From a checkpoint of a small transformer trained on Wikipedia.
Architecture: RMSNorm before each block, rotary positions, no biases in attention or MLP, untied embeddings, attention and MLP in parallel.
MLP neurons of a small language model. Each row is named by its layer, matrix (gate and up: input weights) and neuron, and shows model dimensions 16-143. Each number is 128 + 32 x the weight over its row's rms, rounded and kept within 0 to 255. Numbers have three digits each. A neuron's up and down rows have the sign that makes its largest values positive.
Before each neuron's rows, "fires on" lists the tokens most often at its 100 highest values on Wikipedia text that the model never trained on.

fires on: "."
L2.gate143:069125102104124120114160127130123129150185146087154133133132114130149104173089149120143100195116148067124153117168116175108196140147167088120112087061115133079136166118081129165223091126133105150130167092088135114178197129139138118157091108092142102102138086127130153083091091118093160120141161150177129111132162131130114126134111094148159125121110121137113138171116112175069146171174
L2.up143:142072109141135135156132113170107146173159128127152147136178115100159121139165165086119165140126135054091139113110139158130176142165123097126117098088120086087148093132136061177207130118143127135153148141072148179152207165175152127163113115127149135065109075117102127106093118147132161117122150132211113100137212143099054118133099098146154154083110170108136122142107109148083167153164

fires on: "'", "mo", " Gro", "ry"
L7.gate82:145128126142122096118115133065206196143093123124121123172131145125120134113097183153107102158185070103128131120179131125157101133095161112140184115105121087117156080126110071182123133128184188124050143113089125112146110121111085159139125064095174130145167122145115111145099083143077120147130138179182090161171178100154147144097119127171130118108063111137210117134070135160155155074128
L7.up82:114124161153090141138090161095142130158077135116151157132122122141182088092101031127066115052088148190139080129130145118098105131046075108110104159104075068160081124156124150162152129130169140229176120159144155136120127113095085142128125107107106152121119168118164139108172073117124167104153119082140174111134167171113141096090101138134208153159160117152113096198127148116113178140190

fires on: " main", " ground", " screen", " coast", " head"
L2.gate184:056127149146162141132107127144153178164123120117121196132141092152090105123131091094106084123166153153105161175129188145121086079114157146139138084148114172115113111112108117114133102144108126097217159144206075037176092147108063130121093104136094132150126158108100170073156081142173168163099098128160159164099086149142108092169145107088155113121119085157143171072078169119140118121132
L2.up184:039167107216110131075110106127133198206125133161103192168097075119110128114087107142064085118159167138093162116135177153120051103110182032112104133133141146087111109102092141145162098137139154118172108145155133085203117095082160141145115118132155072130077154108100163094115113082130151116142090164113124133068110140121091139180117088135153134090037125149122158090152178166165123141093

fires on: " My", " my", " Sim", " By", " You", " Gon"
L2.gate39:128167143109199137157106141138137147112155134132112153197152090147148136148156129162148132153151163103114135154129121212134123151128107134070101113115076142142104109111078110114120200119116168196114174148128068124146152151124076107102143087105129155148138151163110087117160151138119201093141131096128075179149140129156072141148120139095119106157129129156156115083119170143154088075157
L2.up39:071146125077174115151175130109106119088124107168109126111140122128120138186140135165134109192174159114096115122117152100143122088149080098134131159109111152116080109149099143133127086109164139159113127165046186123150173179101101130120119143116178104175076155142099130190106178123181172092143089152123147142140135158132113141186093189128108140132094152181061092110175151137164150115079

fires on: " an", " a", " cm", " ft"
L8.gate220:086168135143037123102082197115163069152128184143145105104163135112129134146149100138089095105098091101152135131109140056110107081116096118145148102046073175117138135152137148160122113169103115131159155103118101111128123136097121109086146129131114182169144143079144087127133105115170143146119154183139073115096128122136170098125100153143184115117140157145079179090155181127102176162129
L8.up220:135099154116158102106119142153101141167111113211140087156106123173132095169137101154147149093100195123098137079096115115091070152145149128144130142124147107124171157099133181050137111152084110172174111139155140120156083122155108150075117202184138126118134111142088158128188134115187094142137095095107187090130121170079165059168087105214095107149113156140116131078112113110128141139148

fires on: " life", " played", " Score", " there", " meaning", " play"
L3.gate76:106203193120118150133102129102159141132094128111097129126159168124097103137097124097120086082142139149130085106152095115096162171115114139180165098143079138128143068109071166098143149134124095083133228118164150101139113143060087089124121163138097058148117139089126063135100158035126116133089146091113174143161119119138173128120074185112120133120099120104097091157167122189131149182128
L3.up76:042139132150103098111092131137110123138105129096073145127127093164148061124100105052060126127078122117115124150155101080149133079126137135180158158137156151163061099152143155113141089183100047127183187112114224133164131135157142146074082124138095127116109107132171056107140126171140132161111123122164198167146132078126102139109120194097104179138093076113097151123142089097177161112095

fires on: " the", " his", " a", " an", " her", " my"
L6.gate83:110096087124123095061124106133111165154170160137097093130092141141183185170163166135110135132163108146104165115092151094090130142079160146136139149126138133042136104128119118082095147133129075166102180110156174126118084145114126142163155136090101122187086071139147119129158116040167117135137109156161094127199175147114163066161149083174191096145116143117132142119098149157113134095113
L6.up83:142093120151113127109139185091118118135125140129126090139070154141157042166108167123111127131142119114157097114127181100142106092107179137125135116114165128123106191117157118113100156113115155090161147047145123159079109114106195096125144138081084162122117118136126134082164154131191145139089043124147137063138147129069116129099096161168083109165139137148123120134151140074138098113133

fires on: "C", "R", "L", " R", "T"
L8.gate213:166117151173105094123140148113090167108126121141139103154117106168196057106127203125107133086166109105208158124130122134102197134148155080166086104125167146159131182086133082112105171108134157140111135119162139180109145119186074118105137046157138107138107148125151166105113093122074114102114115167115115129108156106209160155089101125142044129060131167120118153095126105139145161113113
L8.up213:138148120143147175099156165128161137097053103141156062136091162113169129156089109158132125137068142156146149170167102125151072067167166135144108150130128136078121063094171117161128111147141122113110101091178129167148130115073144095132124107186173123126126099147114141159157167142100124156161182134070162118102119169041128145156122140093092188140142093167119070142108139103134162136117

fires on: " when", ",", " When", "When", " Following", " They"
L5.gate248:130189071073122132147137068142203164103186135146118073104174216098144081122125155100107109135114156138084145093142102114138115178133089097166123123127090187107189139161112139112146106144126135101155059118102076134119091096129075078149189133115139156137115110097111080168095112075151150180134143097151137066170147096128090162136155150092087165179139140126097117127120106145124108158128
L5.up248:149141166143146111146153185095103118116097140065117164121113128175121211061094122124124101048138116145129116134153101124127178155118082161161190097102061147148180108125167138057152103123081161155080133142139131145141109117165100100181129121145077130123138179071148136138163094141141132143130102147140141086134116110150190138181110139147167132094115123057118153080126198158178128173121

fires on: " main", "er", " Van", " Kr", "á"
L8.gate10:121149088166120163163161162100159118148195102167107123154130108137118083141124118116157094156194152117192133126129115153103158170089156173080167116105175115107135123103114148169129118123088170092116202161107092147107128109063136161090182172119146073154103120147172116117098141137157120177111190187154131164133174159128145130156100196115227080175123119110106160166062134105155195104115
L8.up10:096070090128091102157124092144155073101122157108099127108110162069113132162094096137184073114075098112100115134104136106109105158119161192108127046095064116135151102074144139110140130138133154078105095169148151124145102191124112105176162118096114104119128181088180166076160085151118157125122167144126183081158179189141071160079154134135151113112144106149091141178172121117149104121143

fires on: " on", "ly", " at", "d", " day", " between"
L5.gate57:153110123131102135196136101126109149121092156120025137158100126173112122099053101070151166129142166120142153137143121159111188199110055182048133124124114183119085112191140093134101125128113127111123112145144088102138122070132106110122146074107195141126160157123119129150090145133158116082147172105111154096167147160136076136122063175084099079103162132126135154211192139152151170135117
L5.up57:148117166162142062081150099174176147159160183128080143107139094087101148133126116187132119152138174110126112124132155110140125150103124184093105132084122135158161121108175142122130150138082059123201129159108097127082141131143177134127126153178146191085117139191155086070120127105174083144107103100165147162138043143111125151132144084141129161070107088169110098182144136153109125180130

fires on: ".", "man", "hard", "y", "han", "m"
L3.gate215:074150156117177169154141123117191097148145133161133094107159141108117042129121178099181111168147094166158149113145129157161146146099139162137103109114110061140100168144102100103156059123146155122106134175125090103162159186124140109154126110121113115101146146157161164140140141164073165061200157146155138118102164161195090067148108135102147150167100120154142139141086073098105160040125
L3.up215:094154140100092136116159086085170094099125149088133164095105149085161120147126118159197175157135129132130115050058159184249128145102130147159147087144144078126124176135135126186077055114121124107114157155101077125098123166079157154163142114141152154090154195140153189122135137151124147061165151097147145146125085148150161113118076079154128162147128158144139103153024093117162142131108

fires on: " in", " of", "-", " on", " for", " at"
L7.gate32:124164140195100195201118094109098151092117146108137062159179179130121112132134146111130117145071220101165123154147137167132125104078112148138125156120133125150129127157122128051097189141138099141146076089138123150152184166091080145110165103146119119145151211064076109082131144119133154150131172097173095078136156091120119113140151085139097118157138140089199077151122096143163141173138
L7.up32:152151073142175093075165148169144147128079130127128156182165132089163122171177092126161126133095128203091136152167132161154104086063106115146122143116158079129165123109139161092130165104199108103141147135155165166114140156094205175188166109134147144154116131106125119136135130097213086096163123061153076103179140141099131171127117148139080139171107122149115100117093119126159201140148

fires on: " of", " to", "s", " in", " around", " above"
L8.gate23:143115124159084128116159140087148179117137139128158165154168150145152196145137123114145144103117149205146184177097101100097100187173131086120140109110083111118138135141170173132149162184093113056149180159186161084144146109082086109135108200093116117097135148157127121124056111143115190161154159163144175160066072126141119088108146114174132125158166138091116126179152068204136105171093
L8.up23:141093168111136113166144084160105042116081106174128154128129146144112116071074130097093126078106123156072127126131067182127073114142059153046165118151131097109122113095170134157111144099088106094139111074138031096167119119120146116093137146138107084144113138179148138176149130169138091100065103101120105170115193126183121110141106134121128100120137173138159146160087159177161123109110

fires on: " of", "e", "\n", ".", "ir"
L5.gate44:144135093139110154184169189146118145127117161129115111176146090141122225121088142139139136127126169178135145071184070132135119150075125129109091153136145182042125094138115155102131110107142159135175136130144175163231120158093088103137157082094151145143150099049114147175124109153095141109112174156112123105135147148147130119159144126164086165156175158192160169136131120161149132148151
L5.up44:156116104093119130098202142143166168150113148145098161135168186172086122181107146132060142149122142120101142114136148147138077098086126091087100121115148135065151101171095106150168055139128188123116146174150178176162160113092117116111120141149190095132167133136197131140166132117117106176130186142146157123093151154138148066143114087168112122185129154192161114140140138192158153076129

fires on: "'"
L6.gate100:114106126112143183113175139164137114207056133125135033144139151125134105073135118113096130132148130100136110131126137122145128146120088114146168127088160110109083128164139096179086089148136139138156093107178117126186146058185109111093112125131185131132137134076115168092099124128116118141167048140191146074142088144083093149138128106177111158162139120173091116179134097138096138125129
L6.up100:154108125167096138106071105119137179067155145124172177122151189134105085147109148183136089107156092203082119178166119098109105153101145143120139157086099103116136167121173097069146136107199050133178113165072171111118101129127181191190140081098138127097112133162133054158162136150162164115169161150091104111145169137130139117122145135122140155115181108132158127199109081129120117134113

fires on: " No", " For", " Ver", "During", "In"
L2.gate81:075154105111076145090027154119183136117115102109128135161148128118121171172118110177141077095197136162125138114110137115180071162123085153168137127152085126173150174139134185162100062134146135122173129102117105179130154110134123115148131164119105080102092143145102149134145169150196132158101143164158081123137141152124174098183187098149188026089115178087159103087121141131145122200112
L2.up81:049077096122113038092073117134106089154117109086106142091119126077144205124108080111126147098122169139163152113101078155167063164182100118203100174146073097076096165084157188151087097121133110137144111118122171176137140162159087107155138152148118168101100118116123118069098141158213144173128122176080116142159120157131159105138113120145111097083088155089107139113108082156151137207153

fires on: " $", "^", " 18", " Order", " May", " January"
L2.gate243:101184177080146113148230148074153099127096104148132163142168132154106135111165184110136118122134135167128087166094077113121132072137136098071107104148132152118061167095153122122112095190154145117158143124109163149083190161133106127110170169108087194112137134148116151128110114076168130113061098128125156135115098163078067185072126102119113128127158104103127116128098120111091110117076
L2.up243:071194150111145168145124111124157121112177153146118114107107141103162097138139070066140176127140172118151107125111067095185160110148069102122144117140090100139170082097148149111175155138164118118160148125147179101107155100126207144109142130101158122106120172035113142113136137106129146116073138160137218126147146106163102159118131160139165162175134111131122144131157129142098124145124

fires on: "In", ":", " During", "During", " described", " take"
L2.gate148:134141201139072076107158118104143123109148163117087111151101193145141157133168097077128163166166150144092185127178073128088120135123116156178138123143065134160075085137160235138127109144180134113145124096118124112083109162141092154160073144138089092135153120173157140112115113149181135153069138137132124114115090093138136095167120162163142073113116094140176156130118184114156071097136
L2.up148:128104154104133121107146099194111115136138206168126101167134135098122146165104096076171142149171131178104151117193114175081091142160116177128169131136074169169065120099143143153143157146136155133129047149171153118084132137175096075175075145136106113099124145146162133132135103165171122167053148103106100132139139098131153112176073099129175076130153146149158114112144156101198036132115

fires on: " for", " him", "\"", "t"
L5.gate125:120104094097120163178102065140160108073163181202131085125140161117163159106101080138056199114133069080062055112115176152142119133120137112136149095128115202157194124099104172113148171144109109133136145187148177110168120140132114123117162129122139100150112109133122138075157120081151115097114166111148137123179205149144188102222155153140156101123115163136120164108098104167121117153064
L5.up125:123122146111080095160126111120178176059111106146119141139136118104065136128177131136069116151125099103133167112128130083086088143103076121148177146088121088099161154184076107095061116161098184176113140081113255100124122134136143095107167084180148137151113100084161050125135083127067152119104133173152113101176177132157129120184095180121109136165150162169126149144113090077153101167103

fires on: " as", "sh", "s", " than", " to", "it"
L7.gate131:138121103160115125063136155122160173167110143175120162120139174064089145117092158082045126161141091147094133173147169134069151120106128094140157106184088140143165115098133167147157130141140153134137080155145097096133095102078089113153171124198165074090143104142101118094138108110158135151161160078147139122106198163110146124112178095094106093131103123095146091140122118185154074136140
L7.up131:123092129119070117159184121137099110029148126126079128151162125111087123140147101112116199084093131145127132115098117142137170124138075125146137136143135150092159181155112163123135148116169169175118092163108125101133133138137116212095155190122166109143135141213110102059121105092140104124079118130090096058153094162127146111088078177063094142125085155176134096178150140139144126102124